MLP neurons of a small language model. Each row is named by its layer, matrix (down: output weights) and neuron, and shows model dimensions 0-95. Each number is 500 + 50 x the weight over its row's rms, rounded and kept within 0 to 999. Numbers have three digits each.
Before each neuron's rows, "fires before" lists the tokens most often just after its 100 highest values on Wikipedia text that the model never trained on. A number after a token or word is its count.

fires before: "=" 25, "==" 19, "===" 10, "S" 6, "P" 5
L8.down221:498480509460543520500504570442487547443559403580528495436629543480381441473501533425552526516460448549489543497511571545455465548521570581556531420439494558484509589454414532506429506522463460559488484482528520519520557513562470645521574515471423531454547464497387522472526497468463475450

fires before: "uc" 17, "u" 16, "ent" 5, "y" 5, "ol" 5, "id" 4
L8.down564:517501421507550639479537468481425494479514591509461447504521434524447487466417440579506521606488560510562491503521493579458528538424435548484555532490591544456511454425487405503479550534491462524474537452568521536392519479390437606427470497546465499550436532561467471486472568540552561601

fires before: "ed" 14, " as" 13, "ing" 10, "il" 8, "ay" 7, "qu" 5
L5.down247:569517458443480519430521530511528517499454386472549538502531533579443493510494443517448520498441426491478527590589434451521539532440514507501437499536478467542481538392542549479450507492402569529401464431472526544571471512498506453465452552508460429635570447464546510496555487399565522533

fires before: "u" 30, "uc" 12, "ect" 11, "ru" 6, "it" 5
L4.down214:491519368503493482605607497571486454493579489459440417408559486486550426449565370523472518503510541439472464533581480502477500523516508461523546544518394518434573446521516575478528594428537520523517469507558442439509490504487516553499547559458559482384502465470505512514475572424491476521

fires before: " " 63, "5" 4, "ur" 4
L9.down476:531548534426580392437499469472501559522422505472566540431556471423538413541563458588530458500402432475523547405473495433446536548527490601468511496575542533517455565630597478518426484522461394553416457537441513468475502516492516513538485512483494534528446393548552438407584568495623466513

fires before: "n" 22, "al" 18, "es" 10, "r" 7, "v" 5, "y" 5
L2.down772:480581484491472550475429442543456567563504421437483515571551425572545471507339543562496544504479548450554458576586586507505434557469508423462458455451517440503491535538524480463559528480528449515444443536551547496582554449512456517547525475528522517591550433544605383495523466433542569519

fires before: "ic" 18, "e" 10, "y" 10, "ed" 6, "es" 6, "ical" 5
L8.down453:506486455565495503508474540435487574508476552502497446487485520560440483483636479571419527410566530499512483478512485504502493581565432397404514498521394511510414479454674470515531449521448528500469480561489414541379499423501529496479508532505536487536493485601554454541496509589516480473

fires before: " " 36, "0" 9, " |" 5, "4" 5, ";" 5
L4.down851:552526549545490569435518503476544444562531484372504513458534480476520526596431455504518532509484545483480557470533501418468453449462475550590440501497424465524522532487455482494487470512454433609493534520506461566534601480506480503403482497378556516543437531480460529489474462507447513427

fires before: "==" 31, "In" 13, "The" 9, "A" 8, "===" 8, "H" 6
L4.down852:549447450525527539439514553477505505526457425542503604445530518480455459542799503529530568480481500553550512468594521591475484510532663546533467492484457507428559551545477533493470477525507447550519536450475491504522535513532444479531448478590473458380541510428464558475547466447550480511

fires before: " |" 20, "on" 12, ")" 9, "–" 8, "ent" 7
L9.down317:482557505490505452467519427459494495548524565523576516485499417519558488556594412455413528616464509493513533481447503517489499407556443504491564578471447495525474518491551407446464508573506569585487514485534457569559411578455553517482520434553440482518549494490497507424549478543479549483

fires before: " " 52, " /" 8
L2.down68:443425538562562506489605551578533579448471483467421475483490472444429422525407461485544441515485470429463450542530535476474553455545555514505438458560496455520526582433567457489475505491466500519505473522498394547466509496440543562498499553438476565485524487442502509521541579554461450519

fires before: "n" 18, "al" 14, "th" 10, "id" 7, "f" 4, "r" 4
L2.down238:470497548555463551555520460533493576609513456461476448552527501433463484498464461574461468502482402547504400530636536485487462500533465469455442489471498489450559489520538480526403536552488409491482485519496506518490514557565509525466517378496536456544501500494507472446507431445418489553

fires before: "ed" 20, "er" 11, "al" 9, "od" 6, "es" 5, "s" 4
L6.down54:529459460451558459500530467498489551500432510462440443446525514528555518556469512540401563409525455482531516453459544449520446524523516511456518529489448451585519486517636527463427475573532499477552565510470468546464490521495484459457513511479555475453472459555614382449499499416413504441

fires before: "id" 16, "ent" 15, "p" 7, "h" 7, "s" 7, "it" 6
L4.down628:516472558513469457507428429422481529510555530503527494469436496484503476443488477559411553561508562406506473524521602552510513579539495578564544489459504440445373497496516500552486452426523434435390473454545511561471537443419443514595511474541445497459441533496517497485484493569487404565

fires before: "ent" 19, "y" 13, "es" 11, "ial" 8, "ip" 4
L8.down255:547501579528571473482475478505523472391541510551509465514446472510436449434538436602547519416506535521596441465443491558493477614475418494441522508525477478518496591543478583514470493481510559458508502472553497544438496487513469537416506489412549508511560538549536502555528586525597519470

fires before: "ing" 20, "ed" 19, "e" 18, "em" 8, "es" 7
L8.down807:589416511536512540462624497529542433507431433584504486465620520457497556569451513570490543484461468453420498538494566447481510478530557505626493639528483488523439543452444496596487478543463578453480557402537451503589493528550503452436548390527491516483460504482471560545566440422522414453

fires before: "ut" 28, "ect" 9, "er" 8, "ical" 7, "es" 6, "t" 5
L2.down314:640483475465457476586436506500526559429484497501425506448544508550478537507489525484528449477532444541461508351605451468537509496516461549413489461549432452438544550404465449484487527524434547442555516438588470575461488473541543471521593584515400485468486537535470516497456439433489531508

fires before: "e" 28, "r" 19, "ess" 15, "y" 7, "and" 5
L5.down73:529494444503541388513538531522479506594557459430498429555523511434504493522464579586479529525594436500519547540483557538518487527538506507448513471460412549517472509479574513512565511427538505499474412477491448555394621501445478465428515595480482417478443450521551499559548379493505513528

fires before: "==" 27, "In" 10, "===" 10, "A" 7, "The" 7, "H" 5
L4.down269:499509529497501513426497552512540501533471446489478537462519458514548514561924510453544594493516477525510506464581484584500444448425576561544483478480456531437555522541441521439571495482498421510495545488493493479496477513491443451514486434532443519458523499490432520530535459479494446495

fires before: "ary" 33, " the" 9, "t" 9, "ly" 7, "an" 4
L6.down722:560498512426506523528515568439469516520448494514496482500586520527489559499460571520457461536446581522488368551481539565417494428488596481483420517460544498509534531518485626481440474514520453561465495579495598546594530646576485524533489484448433486517510382434552436512480512479512513505

fires before: "ed" 24, "ing" 22, "e" 12, "en" 12, "es" 8, "an" 5
L9.down446:588467555503400484405505460537488474602520437535500484499561604526612457558539521443443581471527490459364435491533478482497479526526483488412537447549403470518450469571514537570469450596433520548454489532441505534518566472578475475495500491425508509534481600438486443489575405572532418561

fires before: "y" 23, "p" 7, "ed" 7, "ess" 5, "ing" 5, "ot" 5
L9.down481:533436581538447521529450477524527493561479490543460491393433521392557493493495522473458582524416527514556483485504470503482486496530383544478525543448423578542490580519462514490487552539550545516542574477461540567525578493563496454529502496370528530562450570540443608475537405510602474480

fires before: "e" 19, "s" 12, "ic" 11, "b" 5, "ing" 4
L6.down91:493508483449455529486494419496487476489575567505576506575454487537522525508422536510519507552561524511495466566504437488511547487411561508453540369491480510536384441492534381477449503519542566526611555501517482563475557508541402566466559509496526452561478536450552489515499570522583438563

fires before: "ed" 31, "es" 10, "age" 9, "ing" 5, "o" 5, "e" 5
L9.down473:489417463502521452517507480514514570482588525513491542443478512497506534557396469534576448502616513493503474478490545555538514487432453392430481424485523519491465479490516544558468529497508536519533479447424547499520516481499489572412640466538515470558508451566498559591488507560558479505

fires before: " The" 20, " In" 12, " Th" 8, "\"" 6, " S" 6, " A" 5
L5.down802:510463488552453519518544532419470465456522437582551455473498563468502504616397490494542422524582504604477451563425542494442535590530553523470531557489518537542466552496504547483424507481534484525487533475532584440491467506510572504493483570583439418460433549437511514522476546451483431515

fires before: " |" 20, "." 11, "\n\n" 8, " " 6, " |\n" 6, " and" 5
L2.down742:555578434530559471481588559555403483469500576487389479433478541486517546630392535541599450523574530561493511463489505511513553439474523518484498441483509507512468459545525512543499527590536605479438541468570559522610516498434547562483436558540510457557522556435527480481467574416452364450

fires before: "ec" 17, "l" 13, "ig" 9, "g" 5, " o" 4, "ong" 4
L8.down889:510551467513487535443457542565526412459421468469546454468577522439564565493653518476511555438492452492420478500372496466483495546580516559505460483504493571521511532537532577501551510513460544545418603435506511554505527542522473398504559435448499575607443500462488470480466382485488580500

fires before: " St" 29, "ant" 8, " K" 7, " also" 6, "ch" 4
L5.down510:486417556512466487454483464483566563446457460551600410415502530495471526523442500473529482458571531494480555493471521449400542560471491507611543481481477541581576414507534585430511535597401415477472595555468533448477465470477629495477476494516542551573437468531475546525498393547461503621

fires before: "\n" 12, "ct" 11, "ion" 10, "ed" 10, "ing" 4, "\n\n" 4
L8.down478:526500443510493513617507391557531482476507501584480535529531633534614484517525499485511545520566478492446603457555538442560471491533537450409465512507400526494488501504497529516555508563515537468496392465462501518537391535489438478528502601415528530511559397484490384475515545373526430517

fires before: "ut" 26, "u" 9, "ce" 7, "um" 6, "end" 6
L9.down45:489414391577426493523448548519488526556524457465499604425395499450563538441517614476509506455463555499501493565458611515409522482504500538478531591566545519512487412464516550482532551442471526521534556569550482475448463432473638459518450543553530506414526524490673552526395497473473566537

fires before: " " 43, " |" 10, " S" 4
L2.down588:466539530566490485441592507525437420514430438505449563539611456466519526497483477569545517539542467535504454583444474505543516503457467498554529435565413459499523593421488512559532481438484554521442477471517462519474500493433504550490474463481549455548479529493495513554483474508455345467

fires before: "e" 29, "ay" 12, "ork" 8, "est" 4, " |" 4
L5.down400:436419520532511548467457529518462453435489512511389449498476547485516519520425434550592546503536534539571456537503517540510500439441491475577547451607427361573481517464531468530583418587515613525431419535479555433461453645417512532537549473462444543466530446499485518494494493482412536501

fires before: " The" 15, " \"" 11, " A" 9, " In" 6, " -" 5, "\"" 5
L8.down786:609478477530537483509495470449499457487515514536535614479553489434551491470523472528457419390497458512494536495595445460433461490537612533461586525465485479613452569475450477542525456503569601496439487440512605418521488498518489546551500498589449430420481533503556558416500519464569486536

fires before: " " 21, "t" 13, " the" 12, "hen" 4
L2.down531:493421539521588527504521562503431474426475527599411573479563479541508461502395527491496403608537387489468544533486408476529527489524501519572538428518518502507440592512467469536534442463437607514511473512422505575538493492522491504416553574469499519518579389529515436480448439533531474501

fires before: ";" 15, " |" 15, "x" 10, "o" 10, "ge" 10, "en" 6
L4.down24:522486488547478448408505527435552532494509462389536506505381611445516471509434519599533488505539491470418491507498540441506478587492525507508519500521496526474433492516527527405471552536395461487471506569455494614564514565382484493461527460457596533547474482512518480528544523531680418440

fires before: "t" 15, "it" 12, "ment" 10, "b" 9, "ent" 6, "ru" 6
L5.down602:465516410556522542433495454530430371539450586529454439467560518476596553509530514549588517522436558506590435500555553453511576478503526500524532498491508456396471457455515508567512515496536433426521394495470470453509492529555525443525517581504438541390454380476453533444515501585481532536

fires before: " " 30, " S" 9, " W" 7, " The" 6
L5.down210:494525530505486604484507492510481468549469517580531486453476438434444499537583450488568534521542462488539466499504520509396650466492601426452520508549463501485524502480474516473427513501495517495422526508539579480479537538484560480565482508533365436447388447506624575398493510477498573542

fires before: "is" 18, "ch" 14, "ile" 9, "at" 6, "ip" 5, "ec" 5
L6.down78:497505444540542513510450556565472542459449545494476418427489432570601456461551505525482540502584535467511527464443451542441483484474493509486525563434516441486542573532443593435506476557478485555479418507536526403565405510523528471496477528598508485462413549503447461598594610566527492573

fires before: "\n" 24, "hn" 14, "k" 6, "\n\n" 6, "ts" 4
L6.down127:457527496561554507484548462485423446568487532529553392504459508550503599473467488513484541522576571466535561480448494462544476555455477481508457439580486493489509514441534485481450569494472501511455491490554487576569408427499495430520450562503492602492499458509473421487613523440481473396

fires before: " the" 42, "t" 7, " B" 4, "ur" 4
L8.down472:524509477497476448493506553516433472540442639572513434470445517468578491513469591516382451448544499594558528602587488584458437507467433448453519573462521511496610455513480555380393473505655580504540556522483435524560481460580474503473467512448466446476381494544454517574524472463414548595

fires before: "ce" 18, " with" 11, "io" 10, "ition" 7, "u" 6, "ut" 6
L6.down38:408478413486432452460447594513535613423597549470573546418518503600575500443536509551517494410387509550491497507520502432487551459550440421556497477462449512512476465471603577499484469425554642526508477448527496508507506404474485485450486514546524586531428511546523439494500548560563490468

fires before: " " 33, "\n\n" 5, "\n" 5, " E" 4, "3" 4, "5" 4
L2.down845:514505433447586501560533447418427376500522496497508498468485537542527587439380528526471464466455521477478532509558498502481443616476416555465468412552525564503495498491535535541548582402468517527533459447496440481530492548605497565447531486589587545380515533521509453607520492510477522544

fires before: "ed" 27, "em" 23, "s" 6, "ing" 6, "op" 4
L8.down223:426405473498419493568525483445531514610531509559476481454432505479498501549489557526503560520549490540511531526463534571605553571526430503400521548481636500516429500554574545517478565532539508579438500491418445527577446501471531492456406543511439476582384451466470483629523504527498453455

fires before: " |" 20, "," 20, "–" 7, "." 7, ")" 6
L9.down882:531579497466494512455520502492619528506433534437492447486517478491517495515532472531527627538536417489461548498478580397481574412584490473538461508462456469548444448590440493440487468431503501524467565488475511596478462464476584545581524600513489419574521438427483543503563458498523486486

fires before: " |\n" 22, "." 19, " |" 18
L8.down521:510474506480382498514443511489512495588451401523526561448614494426472483467472432523585543497500440499425554601550460581475472484476474503596465500553464536482485464607464562516555500361455542479501543461504519522660512424507530459530594461474437459543509445446473537451530506467465424489

fires before: " " 37, " M" 5, " C" 5, " N" 4, " J" 4
L4.down457:466459512495462568449515517466556532576518546333470519559552418429588543544574474489528448439463479456563550415526533575485483450465528603497449545535470555521492490527525573486538529503469435468474486516493476531488571550570438471545566486548495456498481459513424478461495526593546573435